Weights of a small GPT-style language model, trained from scratch on English Wikipedia.
Size: width 512, 8 heads of 64, MLP 2048 squared ReLU, vocabulary 46454, 82.2M parameters.
MLP neurons of a small language model. Each row is named by its layer, matrix (up: input weights) and neuron, and shows model dimensions 0-63. Each number is 128 + 32 x the weight over its row's rms, rounded and kept within 0 to 255.
After each neuron's rows, "fires on" lists the tokens most often at its 100 highest values on Wikipedia text that the model never trained on.

L3.up1991 [116 148 135 140 108 116 101  32 111 138 169 102 142 104 163 148 113 101 103 112 180  92 154 135 132 224 125 120  91  95 145 113 148 130 129  57 195 126 130 113 163  64 140 130 168 162 109 118  93  73 113 120 155 169 139 145 159 107  69 112 115  88 124 175]
fires on: " and", ":", " as", ".", " to", " if"

L5.up1935 [124 120 106 175 180 156 146  88 106  92  99  82 162 118 172 105  86 148 132 165 171  87 131 184 132 110 135 125 194 128 134 152 102  79  60 179 164 113 133 145 132 154 198  90 152 129  96  94  76 157 161  92 164 161 134  99 189 128 131 170 105 118 146 171]
fires on: "1", "2"

L3.up1567 [ 96 152 140 122 100  99  76 106 176 104  97  58 141  95 149  66 143 142  98 154 107 108 102 140 169  95 111 111 158 133 105 137  59 109 112 150 161  69 152 129 108  91 161 150  99 156 131  86 135 171 134  56 136 140 181  99 132 150 108 105 177 124 143  92]
fires on: ",", " \"", " ", ":", "),", " '"

L3.up221 [102  78 152 106 114 101 187 112 106 100 148 164  89 102 147 139  89 144 118 104 133 181 115 157 227 217 155 139 145 150 150 147 122  89 152  85 145 109 128 151 119  53 141  82 134 117 143 171 150 143  99 149 182 127 138 158 146 169 150 143 154 124 148 219]
fires on: " of", ",", " in", "1", "8"

L5.up1984 [120 154 113 103 133 166  63  74 146 144  96 114 146 137 147 136  87 121 106 151 125 179 148  83 186 151 113 130 145 144 170 135 163  89 160 134 104 169 136 140 118  84 181 139  61 153 115  57 105 143 153  94 133  83 127  68 129  93 139 148 117 115 126 162]
fires on: " ", " |", "\"", ",\"", " in"

L5.up12 [121 113 114 117 158  89 121  70  82 120 111 118 110 143 174 125  89 133 120 164 115 108 141  94 135 144 156  47  97 132  79 146 109  79  98  61 174 148  94 137 193 156 114 117 113 105 146 101  97 135 150  96 164  89  98 104 210 161 113 136 196 159 146 168]
fires on: "2", "5", "4", "6", "7"

L3.up1983 [134 175  84 117 166 164 125 161 170 107 141 128 116 128  99 141  42  85 117 115  91 196 135 125 121 109 166 125  85 101 115 164 141 139 104 138 113 133  93 123 121 135 163 103 173  99 140 100 124 125 164 146 143  92 159 112 115 129 131 114 110  86  61 213]
fires on: " to", " with", " |", " after", " as", " Title"

L3.up2031 [113 131 126 136  96 188 173  74 209 128 125 198 146 156 157 176  43 155 134  82  65 134 156  96 131 173 134 101 110  97 149 158 144 142 192 128 156 125 113 133 120 161 175 132 161 132 130 101 188 127 155  58 103 101 151  73 109 138  61  94 112 101  95 142]
fires on: " ", " with", "0", " of", " round"

L3.up1192 [ 77 152 140 155 171 108 132  99 221  76 135 201  88 150 146 159  60 108 178  73 123 121 109 145 114 157 175  91 109 109 103 127  99  86 129 150  90 132 155 158 124 107 142 154 115  78 152 150 142 117 162 123 130  71 103 116  46 149 104 134  68 126  86 183]
fires on: "0", "1", " with", " to", " than", " above"

L5.up51 [116  93  77 109 114 106 134 174 102 172 137 185 158  93 137 110 124 151 105 198 159 119 148 107 204 177  95 107 125 185 168 106  88 109 220  73 126 100  96 133 110 122  96 143 186 138 201 136 122 124 146 142 151 107 128  80  96 175 139 173 173 155 129 157]
fires on: "2", "1", "4", " ", "0", "6"

L5.up1055 [148 130 121  76 142 166  77  96 160 115 122 162 142 131 155 135 108 142 151 205 123  86  75 126 179 140 126  59  98  88 161 168 154  87 180  82  61 195 170 159 103 129 174  97 146 132  94 137 135 183 128 164 121 153  88 121 149  92 125 103 188 111 173 147]
fires on: " of", " the", " name"

L5.up1040 [ 89 170 143 154 117  35 129  93 149 145 135 154  84 110  95 157 107 110 188 173 178 157 144 153 111 127  72 172 160 129 111 140 115  56 131 111  63 144 127 134 124  89 167 134 116 123 109 132 117 188 174 119 158 172 115  95  89  86 120 164 145 158 103 106]
fires on: " ", " (", "-", " |", "2", "1"

L3.up858 [137 166 167  85 169 115 109  76 224 120 145 112 117 133 122 121 103 124 120 117 101 138  92 132 180 131 180  75  83 117 101 183 166 124 106 150  88 123 136 115  86  93 168 157 120 160 117  92 183 134 196 126 145  93 107  96 126  73 128 174 152 102  84 114]
fires on: " ", " |", "1", "0"

L3.up1516 [115 114 134  71  89  93 168 143 147  86 112 145 168 160 132  86  46 133 129 183 113 133 127 177 145 149 152  33 120  97 183 119 163  59 179 104 120 136 103 179 139 143 167  84 128 101  90 145 162 130 104 111 182 131  88  74  85 118 119 181 163 126 198 154]
fires on: " the", "The", " The", "0", "1"

L5.up1679 [ 98 122 112 145  90  93 120  22 130 155 114 123  96 123 193 101 104 142 140 135 135 149 142 138 177 202 155  89 134 126 164 143  76 146 103  75 164 109 101 162  73 136 130 128 165 111 126 117 153 116 168 131 155 161 107  97 137 140 100 159 160 111 112 122]
fires on: "1", ".", " while", ":", " is", "-"

L5.up19 [113 140 148  80 106  90 118 146 125 134 147 130 124  77 138  49 143 128 129 123 176 108 127 160  51 133 138  73 194 154 110 129 118 115 149 131 132 107 158 112 146 113 103 124 150 167 169 184 159 124 107 156 121 148  75 119  98 168 123 143 185 172 145 144]
fires on: "-", "\n", "1", "5", "3"

L5.up1750 [104 145  83 120 161  86 142  83 107 104 138 131 176 111 197 122  78 124 101 108 119 150 155 133 110 143 175  78 108  93 119 124 100 110  60 100 156  74  89 155 138 177 111  89 127  69 116 138  72 201 100  80 140 115  94 122 183 176  97 184 128  78 178 148]
fires on: "1", "2"

L5.up54 [ 63  86 144 123  88 163 132 121 139 172 128 143 165 147 158 118 126 153  52 178  91 138 130 136 126 160 173 158  88 110 145 123 116  20 122 127 136 138 129 148 124 150 117  68 111 127 176  68 132 130 125  93 195 205 134 115 133 168 112 140 134 132 122 131]
fires on: " "

L3.up1713 [ 72 136 119 131 132 139  79  61 197  94 154 126 147  98 124 154  69 123 121 163 122 163 118 168  75 124 130 157 117 103 131  89 102 112 109  57  76 124 140 139  69  61 190  77 148  72 152 108  94 146 101 137 122 128 145 111 121 136 127 167 130  69 141 123]
fires on: "-", "===", ".", ".\n\n", " |", " "

L5.up1834 [ 11  89 171 193 101  69 125  88 182 111 159 111 121 159  83 132  95 162 143 168 130 155 125 153 149 143 130 107  89 105  96 161 161  93 131  86 103 112  90 119 137  92 165  68  94 133 134 146  77 128  92 152 138 192 121 119 104  60 154 140 104 108 133 125]
fires on: "-", "==", "|", " |"

L3.up1931 [136  69 101 121 170  96 169 162 157  68 107 173  96  89 182 162 137 121 112 165 144 119 172  93 100 121  99  58 115 113 117 131 133 137 113  97  88 171 116 148  83 192 128 103 122 141 130 111 113 148 139 103 152  96 191 152 119 178  89 188 180 117 123 165]
fires on: ":", ".\n\n", "\n\n", " the", "\n", ","

L5.up385 [112 157 144 129 120  75 108 139 151 128 138 141 131 133 117 126 149  71 111 136  83 192 168 156 139 175  78 126  74 114 139 135 105 132 149 139 100 131 111 121 107 121  95 141  93 152 184 109 133 155 153  94 168 105 156 111  89 120 116 121 115 154 170 153]
fires on: "==", " ("

L3.up560 [ 93 152 148 123  67 109 146 136 100 154 140 126 118  73 147  96 105 103 160 165 137 129 113 124 117 114 158  98 120 176 155 130 109 101 108 120 105 151 128 149 126 109  86  83 160 145 123 129 156 129  67 129 124 133  95  95 116 113  97 177 119 131 154 125]
fires on: " has", "\n", " have", " |\n", "-", ")\n"

L3.up440 [127 176 100  59  81  90  65 144 135  98  74 131 113 123 157  92 119 104 120 130 158 124 174 195 186 199  83  68 133 149 134 156 121  97 106 117 107 115 148 136 178 153 146 188 128 155 185 104 125 137 154 100 130 138 160 113 101  86 152 159 125 148 123 145]
fires on: " of", " at", " (", " New", " |", " Federal"

L3.up1697 [138 164 161 122  53 143  79  89 130 141 123 144  91 158 154 159 129 165 105 145 112 121  79 167 183 172 209 171 131 172 109  96 115 127 101 119 122 101 130 132 133 152 189  80 173  86 148 133 112 146 175 180 159  74  96 127 128 192  77 136 125 115 125 156]
fires on: " |", "4"

L3.up1669 [110 111 100 156 103  99  73  98 138  83 144 147 133 167 140  88 109 120  40 107 145 155 134 146 178 135  91 128 110  58 148 108  94 134 130 165 166  85 144 134 123 121 115 101 112 156 207 126 160 142 104  45 163 133 177  70  94 122  74 113 144  57 198 130]
fires on: " and", ",", " including", "),"

L5.up1156 [157  54  90 105  98 111  70  71 177  84 115 104 138 133 142  55 136  67  83 179  90 131 133 133 197 119 128  98 126 125 160 106  87 103 115  95 154 106 104 150 154  84 125 117  90 188 117 120 137 106  98 137 157 138 118 125 143  78 133  88 134 147  81 139]
fires on: "-", " the", "–", " |", ",", " "

L5.up1731 [ 60  96 128 135 105 114  87 132 123 145 127 160 155 102 187 133 172 122 118 149 164 166 102 114 159 105 124 115 105 174 117 132 104  88 120 105  78 149 158 173 115  83  94 150 103 120 134 169 121 132 144  66 183 157  87  84 106  99  90  71 149 126 111 140]
fires on: " first", "th", ".", " not", " third", " second"

L5.up1130 [ 94 193 121 140 109  79 176 132 124  95 120 124 159 169 132 153 102 147 116 169 135 144 141 136 214 225 105 123 112 168 121 138 135  94 143 100 123 145  84 136 102  94 125 128 137 152 123 108 137 133 163 170 208 126 134 105 112 153 114 158 147 128  94 140]
fires on: ",", "2", "1", "."

L5.up1560 [ 67 141 121  65 153 145  86  87 111  24 175 132 152 142 136  78  36 141 126 123 135 167 110  80 145 156 147 121 154 135 149 123 124  79 176 102 111 173 114 169 121 129 183  58 113 154  84 159 203 189  89 110 164 159 126  60  95  70 122  99  96 101 141 152]
fires on: " of", "0", "1", " in", " among"

L5.up1707 [124 178 127 105  92 124 112 118  79  69 150 113 118 117 112  89 145 142 130 146 103  97 100 176 181 163 177 113 121 190  61 124 129  94 128 139  88 121 131 148 135 126 191  59 134 104  88 133  98 223 133  93 150 124  98 124 112 156 164 148 179 156 152 123]
fires on: " ", " |"

L5.up294 [106 163 119 175 126  75 125 131 183 135 165 101 148 171 159 132 122 137 176  91  95 139 145 168 104 126  90 170  72 106 121 120 142 122 108 117 101 112 100 124 125  82  93 105  98 129 182 183 131 128 120 108 129 128 145 110 141 130 156 121 129 138 120 188]
fires on: " ", " (", " Route", " and"

L5.up135 [133 122 146 118  76  96 150 174 165 154 132 136  84 204 149 121 155 173 110 242  35 192 155 150 107 166 136  66  47 133 172 127 135  64  81 114 103 154 149 133  86 122 163 160 131 130 125  99 168 148 123 119 132  64 153 105 108 105  83  62 127 160 158 134]
fires on: " (", "\n\n", "0", "6", "5", "4"

L5.up1780 [163 136 145 111 151 132  66 162 127 101  92 185  97 179 140 188 111  82 123 116 124 110 152 129 137 144 144 101  71 153 137 142 174 103 196 145 105 149 164 164 111 102 168 159 129  47 111 146 114 160 173  94 106 146  80 137  84 154 165 105  99 100  84 115]
fires on: " ", "2", "0", "1", " Washington"

L5.up1801 [111 121 170  97 126 171 146  67 163 140 134 143 129 164 124  80 126 158 135 155 125 223 140 156 118 160 117  89 110  83 172 122  90 124  90  51 151 143  20 129 136  94 181 123 141 169 142 140 149 143 108 148 140 122 151  71  93 119 105 135 161 138 122 110]
fires on: "0", "3", "1", ".", "2", "5"

L3.up711 [ 41 110 163 122 128  95  65 127 151 131 126  95 141 101 148 121 141 130 130 110 121 132  74 100 110 155  96 132  90 184 116 102 107 111 147 106 156 103 120 155  57  69  99 138 130  37 116 148  95 150 159 126 200 148 111  78  41 155 103 122  88 127 136 126]
fires on: "."

L5.up1036 [120 153 110  97 167  85 121 144 162 109 131 113 106 163 123 127 163 108 150 190 141 178 165 145 169 158  94  86 147 157 147 175 152  98 167 166 162 169 125 176 104 101 134 160  90 131 125 118  92 147 112  92 174 147 113  57 109 105 120 128  94  97 137 160]
fires on: " to", " at", " in"

L3.up701 [121 138 138  81 119  82 146 103 148 146 112 153 109 118 147 123 132 122 123 165 125 137 127 159 149 101 146  74 110 143 124 140 146 106 129 112 140 167 183 168  64  83 100  78 133 136  62 127 126 168 113  91 150 156  89  54 113 169 152 115 117 114 183 164]
fires on: " and", " in", " as", " that", " to", ","